config.yaml
n_layer: 17
d_model: 512
n_head: 16
n_kv_head: 16
head_dim: 32
d_mlp: 2048
vocab_size: 8192
activation: "gelu"
norm: "layernorm"
norm_place: "pre"
norm_eps: 1e-06
positions: "alibi"
qk_norm: false
attn_scale: 0.177
bias: "all"
tie_embeddings: true
parallel_block: true
init: "normal"
init_std_qkv: 0.0147
init_std_o: 0.0147
init_std_up: 0.0147
init_std_down: 0.0147
optimizer: "muon"
lr: 0.00688
lr_mult_o: 1.66
lr_mult_down: 1.5
beta1: 0.95
lr_head: 0.00394
grad_clip: 1.0
warmup_steps: 200
schedule: "wsd"
decay_fraction: 0.706
decay_shape: "linear"
final_lr_fraction: 0.0
batch_tokens: 65536
seq_len: 1024
doc_mask: true
train_tokens: 487000000
steps: 7432
dataset: "wikipedia_en"
MLP neurons of a small language model. Each row is named by its layer, matrix (up: input weights; down: output weights) and neuron, and shows model dimensions 240-431. Each number is 500 + 25 x the weight over its row's rms, rounded and kept within 0 to 999. Numbers have three digits each.
After each neuron's rows, "fires before" lists the tokens most often just after its 100 highest values on Wikipedia text that the model never trained on.

L11.up472:459506452514481505546491505513510495518478493501508503496533517488475491492506473531507467536504449513493528521542493506546499518467461487453526480549517477512523497522460505471458516473504465491493509531503548476500535494498514535489470474483487520491544457512505484514504503477445472544514498445446534528498491563514481459506498496458522534512504513547532524507496456499513484462512484469550489509500519468493548514552488493506504494536472489518545516495475468489505480519513493497485519469466495508522531495513472485484494497469525464491509524475507521550517509489492542539
L11.down472:479490504455494499455482526489514490485539506466486467499512500460496518473482510499467459489462512498528468518508481525482462512508511508493486497503502513505497452520507511530530495473532483488474552532471515531511466486491536469508530487535495502482492472537491487502490485489486477516488451518516499501511477472508470529499492547464518535435478463509515531510458481486471486506562476527514517557503489514516545476513444538487497534538491515527498506539507492554553506496473503489528462508510445490517498512525504492483489480517484476462502518532535460496475498525496501513
fires before: " of", " by", " for", " as", " from"

L11.up281:524484512458520498518547542510546525490515510496486506519541504466511520493529521493514469552489503473448488548478490484530487505458487466478522513507467484536474517523464465525492514490519517498541528521483517514501490479533438479524505490495451469484499547524503468486462453493453494487520529467480552530496517449538516524493535533523503519569471484513507512474459510484458518488521502499490494490498510498478487459454524547534535518527462507492501525469466504506510494485478502527515497516494484501476523498495474496516451539516518523477528506500501531511475512494512514512
L11.down281:490509468474469453497515501468496514504473540522531482460488478519488544440489488485532533490545495497502529538490517504518499520465517521488514480490513516483530520522494546490483522479498472419505508491531528472547542553484524493508492499502488510510478503499490535526504457503481512526500497539482480486552492489529497542509486469532489490525489483524527514521516491503512483505508506522535543501523507481486526470488452477491491453508459564483490493519542450476512478516532523509494525488510493519495427502525519494511517451523450525525483535536530440503489522480502519489
fires before: "6", "7", "all", "0", "8"

L6.up1532:516476483500541493478479498496441535530519472500489499496522508521470544531490470504450487461493529505503531497529505507519531509477509488437509523449522489501472478512495529503482530493522503466485463508502521519505477514518502492513518490535480473486492507491535454469533514509494513495508526508499527497497525456495460516539541497514485528491486462519483465509510498504485521478489470467512513475480522494474479511546490505540481509493505489489520489500478566464486508493485508492496484504485475507524460453485461513465459559516499473522429472481490489489500497497504526498
L6.down1532:444527508455515516472448420532491513488494497491488555513489459468516479508472499495479501510515483505515489494520497502475475498485474507502504518479465506511513501444506541456498525520503497493483495498486536514550530519486464528467527524531460517522504508506475497449528481516524490456507538508502531554464494516504541502483532540504488508506489506505528512495485510476486515520531516517496506506499524480525531466514497512467513510448519536467476477493486480544476499522503525479514529506527523524482470558497523507533505528511530499521508495557484526483537528519532465532
fires before: " |", ".", "1"

L11.up1837:494529513549484487488495534472507523480519495504478492502528459509482527492521526510456451491534497502567481525536526513496514495481489470485502486520482477508518453523504493481514521488493488500479499511448482520540492559455502496509513497479507487482516502492497500494488499481545487503498486517481491517512512476475480497506509471545485502512517528520490471489506510507489473477492459523518481477483514486475488499465462466508468492489507492529491499523465463453550527502534512506499506496536525521505513503484508456521522482488529499516557536581469480503530497550480480506
L11.down1837:499499492492474501495509507491519493485496545531445473473502492482495504487519506531491475489553507474526540562499489508530521492488484499513484469518502488486519463491525504502461505478464473495526531505474509544476499478507524482485518469449492502508490439470496505494457470488471489504502481497456469467490484531490518506441476438508506499514513513475486524449513470475546501467538501456490429499507497521499536510468495517474531468502527498520487495482505503473515482490494511513475477521474531523486510482495484480471494516473468466479520502526509449523479447552521489497
fires before: " of"

L6.up863:478481481465508470488530503528468511476487485517466481519538506502506518483495552495475513493527479477485434503516524482490506492495486500542493522517497472488471463507514498511509521466546462514481461467517498511495498519524510526459471506494504498473533494504474500496492499489463515516527464509507501529535498481543477537508490475457538517567488491518480514500526499543510512484465551455478524458469494498498489498502516452518510488468497488495474533500504480498490483474462509482542512527498478496462513554483486497520483483485494486465507457483500477508474504509526496516
L6.down863:519502515509529467479512452505532509540522490459459506480506500476482507456505524485516485499546501486544514534501480450477501492492531522490506505518516524522509498489531513482503481510524488475520494543534488504482489476507530506503554499545503525496534508493505449527524501545474513494505504471509559537528505466508525465454524494488439488497514460530518509528481537523510473510474473527507447538482509468513475488482497508536472539512505521491491523506492508515476534472492455491482520497499503482542542497494506489528576463446512494473483475521497496518506508485510478497
fires before: " of", ",", ".", " and", " in"

L11.up370:493508461518474484521517496562495519478486499512519493449471481494488460512529511461452494516518457508534505525489530458490524463464522452503495468536513500505463514481477490539478503521456501441489507502500482509488497524450487523471504507516495490497515519510500495533475507510448486526523528546454472497509491530546510499505492480485497488455538531480525504500482532442485494492507470501518563515518514481507500496497486506517501495495508476523528491530488500529533513508520529481485537487532484512534481517482469424501465539490506529464501521468483460469561507530530465515
L11.down370:489493493505461511526450531539465494496503509483479471505492550529510515490567509497480504529535486458527566518543524510512508462472505515494527526500515480511489528522561498465522466511528496534481451459515536499501536533522516481475489519524498530502530458500523513463502495517532486499502496486492508539509497490513502531480470519476484550496472482538490506498496487506495500525514503510473404516500533530556506500492518520481498504521523530533467524504511518541461535496522480498506480454506488501495480462489502447527481514489516502493507534479490463483619482499553484540
fires before: "2", "1", " "

L6.up1153:467498531535502542473561516509523512461495473523512491525514505456510508546464507537442493512581508508472477517507489504517506518464479497509527478520491496488490509521565512452544502485475501475470513499464478514509481497509508508488489512483521493518538495488486462503532513552501489490508493489492489458493497529522478499509497480497496521475444545464515474495522477458481514486497478513463485532495489447516530495497482508504483495470502491487538504519515511520488494538503512466518475512551450510505477522495485484520494505460479508521494500547514518529540490471493531481
L6.down1153:519526488496476541492540519442540477482481507513516468477492490512453494487555505586516511531533505489487503518519494461494546504505476450506505498471511515492507501496471536474496505523488524461542528493496514471484501531502486456514528472457526484498494542415442544482509516464482494489466478434468529461478517500471506488537511520513516554513502508473512491504484468484545474541520550546479462508489503489497525535486485502520497543501517497503486493495500509501533479526467544455513501444486531532494511505472455532538454497472458533508486495530494529513491492493524530465
fires before: " ", " the", " July", " October", " August"

L11.up1356:487489488499494496553528511523502542499513474492495509481486513492462509470529508493586492487499502529527497531512504534467461487535519461483509469480491514530498482513528514511494512510521478469498485500495532535514537488512470498509493465511498520523486461524512519508518499482510527493512450562473492494467471481510449473488510515460514527502529514509494484514494492504537531457515491462490515492468525519488482451450497522511525513510529483496479492476515517524407517477494507469490504503502534508448515514505509545527452499501522505463493510474521499480540505479520491433
L11.down1356:506480541498470499511558512472477478496535496538485486505513524490473475470497477497506521466521502510478477532491465487462562468490530523534484520513529512499485527503517560497534483519518487464506469499466527441467512475532501477529529527462457538492531501513501510530521531490460494470537501554504495502515499509496489505512472511510557528453485511518503516547484518486503514471509476502480567499512470481472460482520512488459477488495528490514475502491480500480484493472496499487497463517497517548498483556501518511434492485527485505490523446488475506497497540457482474466
fires before: " of", " to", " for", ":", " between"

L6.up571:520512537507512464474486496531471445506522521494513494500497513452536505492518542464480513495484490491506471553505459483493496494510475468511502471509501517486509489486507492503466502479465468513510476508475512488529481534491504498487501498533535477522417464522465484461483527535550472479479471469526505472494492484519543485507503494521512505463534529462516513525497494531483499516515506499499419524539566454516477467581465510507493511477485498488501522511487469469503471476512527482531494491541508509488493501495471471494530515499527516480527446489513515509504531490466512461
L6.down571:515453449514458456530514512497508513460518470474489502515536491514526540550523546506493479509514528493530446508552465548510487486466447492484475489520481481502498495523491526468503522488492452450502500490502517555531475518507537507529497489531467488517515455535490433501514549503449519525490507530473477492482506504491521526472524477527492500495499523498527526478458511489511487526497504516466538464510506501474505559475500491507495477499462526494514432502517540526499498445521491482477498535510473488514502532528519497466511527524511491481474477521510494484498481532544521503
fires before: " by", " to", " in", " with"

L11.up1337:480471491474501508481487490493503470570525484446505495506523460515414544515446465498505483551473518470492507528488494536539535517479522516545511533505499494507482483497456459521511508483471542494512488532503481514527483529508515487502469469478479492555508565511491468474495546469534484512455476490504504516475464512552483477493527496489507542487515500500538516541510509459473498509471522445507453459497534474520480531469448483494497514496465496537497480470462519557494503505442514489461493543492501497548507486497536524468520479534500498528488490500502521456501494515461530509
L11.down1337:520504536452490547493547464468516465472524509504474493494468514528476533498489518486480479487520473492486513479532511514441488522521487517516522474517518507474498531486433506544481476543531487491490519517503496480509499522488552517508474520507545490504513471499501498516517470468460453474529506469499442488502495517509494508538522566456514512505556516498528504512471469472526531498520514553516481487500552490512497471506518507525529452506507481488532541446506509483489515484506495495496558542521484491471476534474496506516530484486478549499504481513510462492496528504530528421
fires before: " to", " in", " with"

L6.up176:477468482526513473502519536485509479516544503474537491488504552495502498528510560428520471532440485501485504484538488487493491480488523474477480462508513518488537473431511507484498545517460501539467532522495493499529536516471489528500477514485477525490504473475477535493511532542498507556547500523523520486517463472522483482521497482524519509493488487512516515523501517480529487507475469475482474482470528523497503473527499517464533529471482534514532475482482513513525523521498533502458514482516542486481486514481459494475470455470505514463465501525498525491518537501494478477
L6.down176:544486468480538466504507527537497516513522515471487510482499513447522509492532473466468523521531472495448497524526501491497539529507506529529461477493490510531486497519540515538485476477466479483465506472494517488476477478494507511508495474498496525469512490544509498488436501472510490504518466511532459431486490473493475508513525489500512531491501471515506521576448572512522505500423465527458508510479513550482463506519533514498560513499471509511500458514532484505500475499507508473474484534491522516483506537478547571496497484529470532521489503475508465535501521477471500532
fires before: " ", ","

L11.up325:535524443515558508531491500511513487532509530522471502489547492539500511528491497492482510490471495506508445508481531524513503486513456484487518489506516472506479474510489522441494503516487498498463516496511509489522478516488532481548500502451471516494518501510512511530502479504445512505516534453521534498476534520478450503518521463487487502518486482523484539507493467524459513483503510466478479489492504452497526492518496496497517492487500507473535483499511493522481464472506518482481484529516536432453497507509506505504502502466497512483508545492537523491501536480497523503
L11.down325:464515481511530526482422506504522513508557520490505510486487534503487484490484481538517500475496541512486501520493537487502510488531473516492488505498488502531485494470510543453501565509536457519467523473486535525508511547527529474496515458513481504507450484495500510499519462546464510516548503525484465485458503485511497474476482508525491504510516461481475531510515507511516462501494513508466534497509513521485495486520531507488498487476477545502487507487495490520472503461520506501488485514523510502504507470515515492488467477515532516538520566470489448501556507539544514547
fires before: " ", " of", " $", " a"

L6.up243:493502487481473476495450489496511498492517528480497480498488507531518496505475510488471482498505492522532480527503518496514510517492491492534503470485463510498491543519510493468495525508501497521460558522509534467464497480488496481513524501531526477492509499496473557494552515463480498541454521505493490497524545518516474499484456496495540507511478495507523476478475509501463509533552491477523498508492498465490513531483547509524491474505516460518516559507471523500467506447495448484521478476544528520525518475549432512497532520550521517482511530468485526486461482513480525464
L6.down243:439525536500496473519517535500508560494481487530467484539495485480490514523528519448530514484506504486512507512527490529500477487454511517582487506436526510490448519485522507508482515499495481527529500515510535510456534526483504522488513476455491503545438531493502497474517511482515510491486460497561502496505506486551473495429486505501514501482482531466473460507503519444516492463484522496477436465502511537517487529503469490456514513518467516483516488537516519498482493479513505480506517516494525498456449460457509453512495469497516508501471520545504549519489516506531506521
fires before: " ", "2", "1"

L11.up1705:464511486508502471533481531499469503523464470483485471500494444502512501443492501505469495522487556470521511541503449554508481542528460505510476497486514449494440514484477496487522449478525523541478521494483491509490565500535501468510440522468552510480467529494547499482468508518512470505500508524506545509528498504488521478466498539518470499507505516492520450511469494562498494482468504533533509513462492543472493512479510485435466542452473527494460513504462511504497535504514539517489472520524498525530542468466518436511477504555480529495472480460525462537499480530451482545
L11.down1705:510478529509484543506506516456489479511492509543496537517523498463500490492543537534489511470535540506530483486509512525467491501531495461492517519548554510514481484480524496525502489456492510489500482507483485571524514445510508531515519479490518542503494524497472465493522514477502459543526538488528474505479515475504528517508555476505490499486524527463485502491491526462491548519474502547496451506509500480504511491520467498503504539462516470466507498476520526493519514507511522475520502457534526527469486538519454537496542515487519484529451509474517556508505489467509528511
fires before: "5", "4", "6", "7"